config.yaml
head_dim: 64
intermediate_size: 1024
norm_eps: 1e-05
MLP neurons of a small language model. Each row is named by its layer, matrix (up: input weights; down: output weights) and neuron, and shows model dimensions 0-191. Each number is 128 + 24 x the weight over its row's rms, rounded and kept within 0 to 255. Numbers have three digits each.
After each neuron's rows, "fires on" lists the tokens most often at its 100 highest values on Wikipedia text that the model never trained on.

L13.up705:132139149124110125108146129137128117124134116184159120134121139098134127187086125113131113153180115132079125082128120086090125166134176172142152121137108118108152074144091073113132109084138147138119103134094142090160118148140166176164119138112166111141133084114128122132132132131148146135101102124110150138065113132100122101093139156154107161102147138140133130139132172129110110150164146139125121126118146140145153126153106160092139116149104107203123110135133149112103162157103154131105111166127175107108109133166178130122129119154135159164120149132172106130128085105096163119
L13.down705:108119078121135119141096086097123159128119116138134111132117123125146140132140113145129143102140090130144181179107116156164113133156113102167119131126123106125114127152157120168111153092127154130131139172140141148120118123108137149082125103076164133099065172138127082134102153201125081140123135083149105101144145137152169148144149116128155100106148129123126128091140140092159151094085128139134167171103102096164127102101122118148122120129122118121151170161168148132090120117125176168107136089108118125154184160138172121143102132088097130091125141137095149152154120126117115121
fires on: " and", " in", " ", " of", " a", "\n"

L12.up150:111149136115129128087133111122056136123106134129069098139140131133124120109147101108144148127103123139173137143171107151116116108127130131117169099113114119157104146172142131098161148111153137125148122122163102110072117157151077110146174100171141101109122145107076165146097151146084144133128114186173131136140125101109130164114163144096117137116101121142135136111152125166107119111135097082088165156151147131168120141158148111148137115145150118141146160097144142135156146157120098121130126122110111091115139119109117100135106085109069109114137114135150126146142131160131146137
L12.down150:095097135116123125177103124126152112147121155132148131133101157113120092154113120088142115137134150157089125133123131127135143165121145137140113143147115145094134095078121111135121156080105122117161146118104148132152094148131124133103131104105116140089143148146111088130136164133150129129128128146138139129122131167160096143118113118106152123155132138072135151112126092116166140123140148153165115091127125096098141102128122154135086133019127255110093107137130122132128135147168137101159095118161115130172119139172131114116105151158121111151119138133142146100102143169121121092
fires on: "-", ",", " and", " "

L16.up173:128125132156075144133129143103127165103093137124138157113143133102184143131157141088126164166132059141153111147145116121091145127088129133123129127148192126114140115113129120126125136158099092122159172142136096097136157094103141154126174157122147126139094180137130150152084077091140107152117153115107134166196085102127166120124133139098122150124109160074127120107149151120124163111120183115147133151154116103123148125133133093151155083149135118101144164121106112110100113142128114134100105164173105133121152155112127118136152149149121131151120087130135142118108140146131111129
L16.down173:157141109116142126123157129138133162126147115130156146099134106200156166109159142091139114139119160135121117107123121140088102120169120106101119097138124128164105097069131139116118158118104099091125128140128090101106150133103145089123107125125145146174107146095123125151151171160130143126127125121115127083128118126151117137122146140097130145162159057111150120113118156170153116105130145152147155120135105133153158154104158090090133069164137162120070113120128175139109100109103145132129125135148122107109166128128114138174131101147202130104138143127118088084133145171146106126
fires on: " the", " The", "|", " of", " South", " All"

L13.up265:140071111097103146114097136126114089089123128158154143127125191145122129140072144122113131117163133130132131131093128131129142122138129144132080167141155145110124125132173072108123147115130139129171148156140140138074146109160166146115150117166146098090104133104119071166103172139169091129161128133105183161121132172107137155102159109122111132095149137114132100143162122146114105127140129103098124167140096122098120159144135130125151142149166113144155085089155123134089109115127096160090106132156125151113138128124121154127096129178127107157137129130115133095106125128143158173
L13.down265:085121140163126097135137163145152129126155144151145124137158087131114102153151115137129095128157117149134078112170119152190112121150141129143138104150111114101128171153118173122125129138163108128090109135094116116132157126146102137108118162115165111119116154155144109123174135088143162068121174155125153098099113123114132125145137089133111105148125158110133140145123144155145125154133144184153136114135139118112121129094129117135112195126113127064132139103138151137137129105106133123174137132094139165101130119163125139104110158119157151104129123124098148144109093165130153118
fires on: " |", " A", " E", " 1"

L13.up443:126170146093135157110169125098151130124130134164095107139088169119181092103142158117166131188108119116139148131166144096093144135152132149114159111103124127122140155094127077172149181140134120100121119125125117108091100113113107099117124139165127153146116175143083183152115131127124127135104117132147138192140124151125148162123139110132104139106130157134128102088150126154119154110162143109131110108167146156143115141098132140085165099154111117160130107127151128120144137131142104097091149128117118153169134145095150138129170151105114109128135095117133118138081157115130128161
L13.down443:108135134114095131147089140147120128101080134158135080121126068152123125130102122113111098102122119136089136131152102106152177126076130155118133120147149132117151163101123143122104128105107119129155138162143134151113137193125122119140107126147118096110131122094076130102093080129121150124099164127104134156100107170126121142144100116111176168107137112090172156116141139134128160162169110172152161131162142105160144109136115154149121135151109106132090146134131176167138140140064141082143108136127141123110144117137117165152150143083138123093127114096135161150130139116092118117
fires on: " /", "N", "W", "th", " the", ":"

L6.up333:114147125118114139141110164126094133106146112108128099143109125173131128119138145130115155128171149109129140152118130143100124150081144134092146111125153102051131148129163137103148128166106128110152129098145095106107157136149145130145095090179143146073126163157112124163163135132202115081114114108163114164130154160103156114134148102123069148085123152100163128112127118121129130089153113172083167166141119125133148084112155151113178114143132112141117147130139138156120134155136080136123105134146110130112158125120143164127155117130086136151120133103116144125119168132139103158
L6.down333:157120132101203149116141110123117164136118079134133089128148131129141135115143163124126129161120145116160081122118119119113138071124133116154107157112082145095132096144114109117132133122115129095176098101144131151146148108133114127138146153112114150146095100104114124110116160118088125153125128137123109147135143137162177112157111099107114157132153131141127101098136164079133064115134121146106153091159125164163106139142103100063110107138084102117130134130101126096093135157159096089161158141123122130136135181148149146130170089100128114126106125113150158140137143120103106182
fires on: " A", " a", "A", " An"

L6.up256:143061135106109141113128160146174107096156158133134059132148121180114108121130125136140121182110060157150138136146135156064120154129130150143143146108129101073122189127155145117147117119111132139156128135118143124124156119101160138115128120146145140118109173165146130143133084124133069161100131146107106147160139122125162127126115121125126148099134143115120134098141094124110129070165159136072144156145155134133122088123168123154121120152117136131099119100098122141130141120095106185113132126139105166151109107121142124128157143114141127149124125098105151116086122130111143127
L6.down256:157106137194141111174169131101115131146096108174148170119133142074123152132145163103133118118173168070136117134104129107079109153095103128093118074185120124155137124110103130102125138121125120179115123129137128098120121121119113161120108134104139164111139142137128158137079153107125132082135142121136121122092142120101103131143169104097118108110100120150158118114130102152132132108131127182135101102135130154104140130106138134114113079200085141113147132133134152105127077110138122109102141144075078124097106163137155097113116151137112130115129137147150109128142137135086100105
fires on: " of", ",", " a", " the"

L13.up414:148125130101103178140118191155144106105157152153099143133131140139102101105145127087142144136117154130154150134116116162117156147089135094131118122123119136115137084142166115112135160147107130146117144125129128093091096118148146110169139150156143156161110145161175154137113141098141148110121133090141156160130140159138082098121162133124133149128133119097114059089132085152162100176111125105107135154159096101164107104129140162129106121142165112123154127120135143172110106120141137119095103118164077142122151159108133139118114124126152105150116126059162158130111117113145110118
L13.down414:121120131149115109110138155169140138142163143128102107143137123129125125126072170145130118120162116097105116106158133122120142124148126121115120125134107131104165143127067159150111126100133141126102101171083151140164119115136107114141125142126154136143135127153161095115160159132140138111127133131154093141136149106143093159118105138128147140143126121112130124127159157145077105169178112150142167145125131112130143118106122131133052191108132064125157186127131150104137116118142158119097101140100181144098124119125139145145101167168098091161111055115139145134079129146168124110
fires on: " 1", "1", " 2", " |", " 3"

L15.up597:148147119095150138128144147149161128114164159162144098149114104127169134079161127159133194111127149140171111130142146112131148115112110121087146043097134091117117121109146147128151159134091141073118138121136134150122116088182145087125134134154111129113135106149118128142115134135176115104129145100140152138124142142166143110123131130095076133123140116177117111136103108139139096093109113153088172153152080147079149123114169164111151122125169106143130144139140146137109122160079120141085103144138078139152128152121122133111135116167104127169113136122118144119146131129155152135
L15.down597:137106156151112138115086140130103138118142140165114123139147123141109141146073150145138167119121123100117126139117134105157121116171166131120146143165130126150123124157093121124150155130171118129088144115161100116150151140120138136148118145140136110150105130107148101144101143148165122096078096100161119178116089142102108102151109149163107137134139122092089111159149115107106131130126139168132141120087095128172128130113117173105155152063129003094133130163123139148098100120129086121152119179122162120101154119126135098141115087138131160122131077111137128131125159127129101131
fires on: " A", "a", "e", "da", "A"

L15.up376:116143129118170121137150156139134121145147134145122132124097098119126144096082128092136110136131140151186138180117094144107142104073107140167104081108132104087152096140131130160159121120145173136149149119124174133181132122144090096079159100154162147090148118147137141105145159124106155130142109156171159153118108111106116133137120139109138123144102205108143139126162156107130124125180131152113166138086106135175132144162144128133114104159130123155121173086127124150101104148098134135138163135125104116121146153071164084109089133104086133105140118082117114164117140160158130152
L15.down376:140093107138140139093103139123134140114160120128141138107109159127109134116160077154094133116130121123117113141149127119115121147195089152148100170147093130108118139104122144098127113103116101132122105150080128099141109121185131154121121150109115098160128148103123129172076128093076143126140112081153127131134132142116124166144103129143177150134133148117130128126124113145139146083147112095127161123103118154141145103101112117109109148119062213124103124128118095146116112199147140099164143107157126138126128133149150118146135150097149162170132134169154131138111139068114129116
fires on: ",", "-", " a", " this", " it"

L16.up112:139149159111107139097127162108121103093112152149091116128108074113158094133085136110123134135122109150123156142122144138090154160113141132177126131095139116077165119121119113138115129131144119109149128098128161100117155159095151143141153114135141104107128167125116114121100155150122116139107125152116164162105102151134127125146136104105094119140124089097159156148129144146137154088129154151138140129176129154156102151144144079148125122161121120152114152125134122165115108140107120071139097130104097171108164166141141066119171130094128113134106138096118097136112155154187071128
L16.down112:119145094132158119106091124140150167133125126115145144126108136097086106133100101155134135161134157153136085136101130114094151108155103124138148128147117142175110094141101152111120128122138140154145130116089155152127120113138156160102128084080095123134115126123167128153140140128118135129103129150146133117101148140126109130101123140159144143111131086186117118127147127158139101148132116146107138141127138131134164139117148133133087078151072211104141139163149080119132114122162121120171142156110160096118145087129130121173094147139171146100111129137150095091143153112103168081
fires on: " a", " are", " is", ","

L16.up697:132111134137131132111124133174163140090142138130151121163104160132182127112174146111138124126130148106116135161130118131127133163084156063092103110121154142130135115108138142135149141138132153107149137141101099157134156123125148078130138141173104119134112139132137111112129135146129106105135105126148141147135157122131138116134138155125131159116136134148086138143127132140094100124099130173088152147107123115122151150116151147098164122127134103160106149110167086112102112170115087090093140130136101158104123133129153134133125114201104101176084112087115125135146185177103102141
L16.down697:110122125155115175194116116113117146148112130171103063128136144130102138120113123121131134137143112137125115133122130120180125152132145116109169168125120125166140127152128121134111130118171100145133142110151147127139137113109143089093135078144147165145101176101130103153154101146176147136141134135170096143150137141141150128085115106136122129139127117094113110097135093136143153119108152151147110117152113123130123126144118117127130148064151007107136103144113131088108112135174133146128117152170133143089164133164140124143134050124103091131114111111111132092147129098103160137
fires on: " A", "a", "Sa"

L16.up637:142160143114114174113106169123106104163121122111087144125112155104154099115060147113124170159145122122109145134125058136081115139120113099103137119127168121137093147159132146136101168122098120135135162101143108130137144144146152106156155167140133103161111160135106131137106097150135106115093098109156126127131108127118113114111132135077119176142165161112139081081135132125099129158093146088128105171151136098162164120187129140142132119171146115147182166171132144122095130120118126133091137138158141157151149159170138103091131151105097114124157142136099164135107144127134099137
L16.down637:114086094121159101136177095138168155129129110085155178091144144157140112107155106141127174105140173134150115151154119171130131121161138125114067096064140150151120088116144150094114136097150076154116099153108143100121140124141117128124058135113149167144125109100108116149174157097103132099098116087136159126152146117108127149110102099142116123151125130111147122087125150161095106153165107131136179118110126151139141197124180130108105138139135149119111099085104133128109104136100115158126095108142115105144167138121127091126118138106161154126117149091127094141123070144101135117
fires on: " and", "-", "F", "|", " of", " |"

L14.up259:153156151080152154118121095123109086117163134156139126134123132172112097172131139104127163106126158134143147133154180146057145134158173162137135098131120135088131163141148090154132148129102168162116149123160146128055125157155127112164146119130140126160131140088115134126115119123124146146160068113149133128139129153137092120075096121164131147115123158121134175122121121156135160136132127130091133118140101120163108108125100121102133125153139107130115126128109130125152151146141142161052156146171137107135129151126135146145146157118170102115110114087155115144141131069122158132
L14.down259:103121135107134173140105121125150120087130154104128107130133079105131123134133140087162112106118079123142120127140105148119135109114130118180149168104127110126146138101135120132119150109189135084118117145105132115139150137116150103118144107135128102120136133124068106124115108172114167107124136108105132112148074114149120202120092128130074108124124151104150118132114147145165118117154128165121125148125144165145143104134140073112141141150106097179117157126122147156099143085104158068123104142108098150131114184146136110162138147134124185154106131121129166151111120123091125147
fires on: " |", " /", ".", ":", "|", " in"

L13.up448:122147150105133125135145101128119089126155131144138103150141176202174131145105128103157146140161090123089148163107175122111127161136090177119120126114096162136089100124113097136150102144113130174140142128107150107115121189121143135098170122147127128160153178124130146128118108134142111078137047130131175144108130145135102143108135161133106152138118146126108139157149137126129165132161118119104115118075133109152115133154096151109128122161109115097123129122122139163156096148156128122104104113145161133164165137152112127155148122113146097145081142157108154134127092142132123105
L13.down448:135206138157162125155142121146118106115135137112101133114109124108125162099096151119122150116129107110150133128153147116116127133140106148188149116129126172102150095125092149142156145138103134077123157137095136139120137149130105131114126133138161102090131117073109104124141155180150107126083117132125135105134175143144135163120145135101141113153111128143143129111081146090163139114136129109182142149113121094171162145071117136139116138135116105084147153144150141128062101146125174140120126140125164113138138113161158157126119181126093163131147110157124120134140130139156144110
fires on: " of", " and", " in", "\n", " for"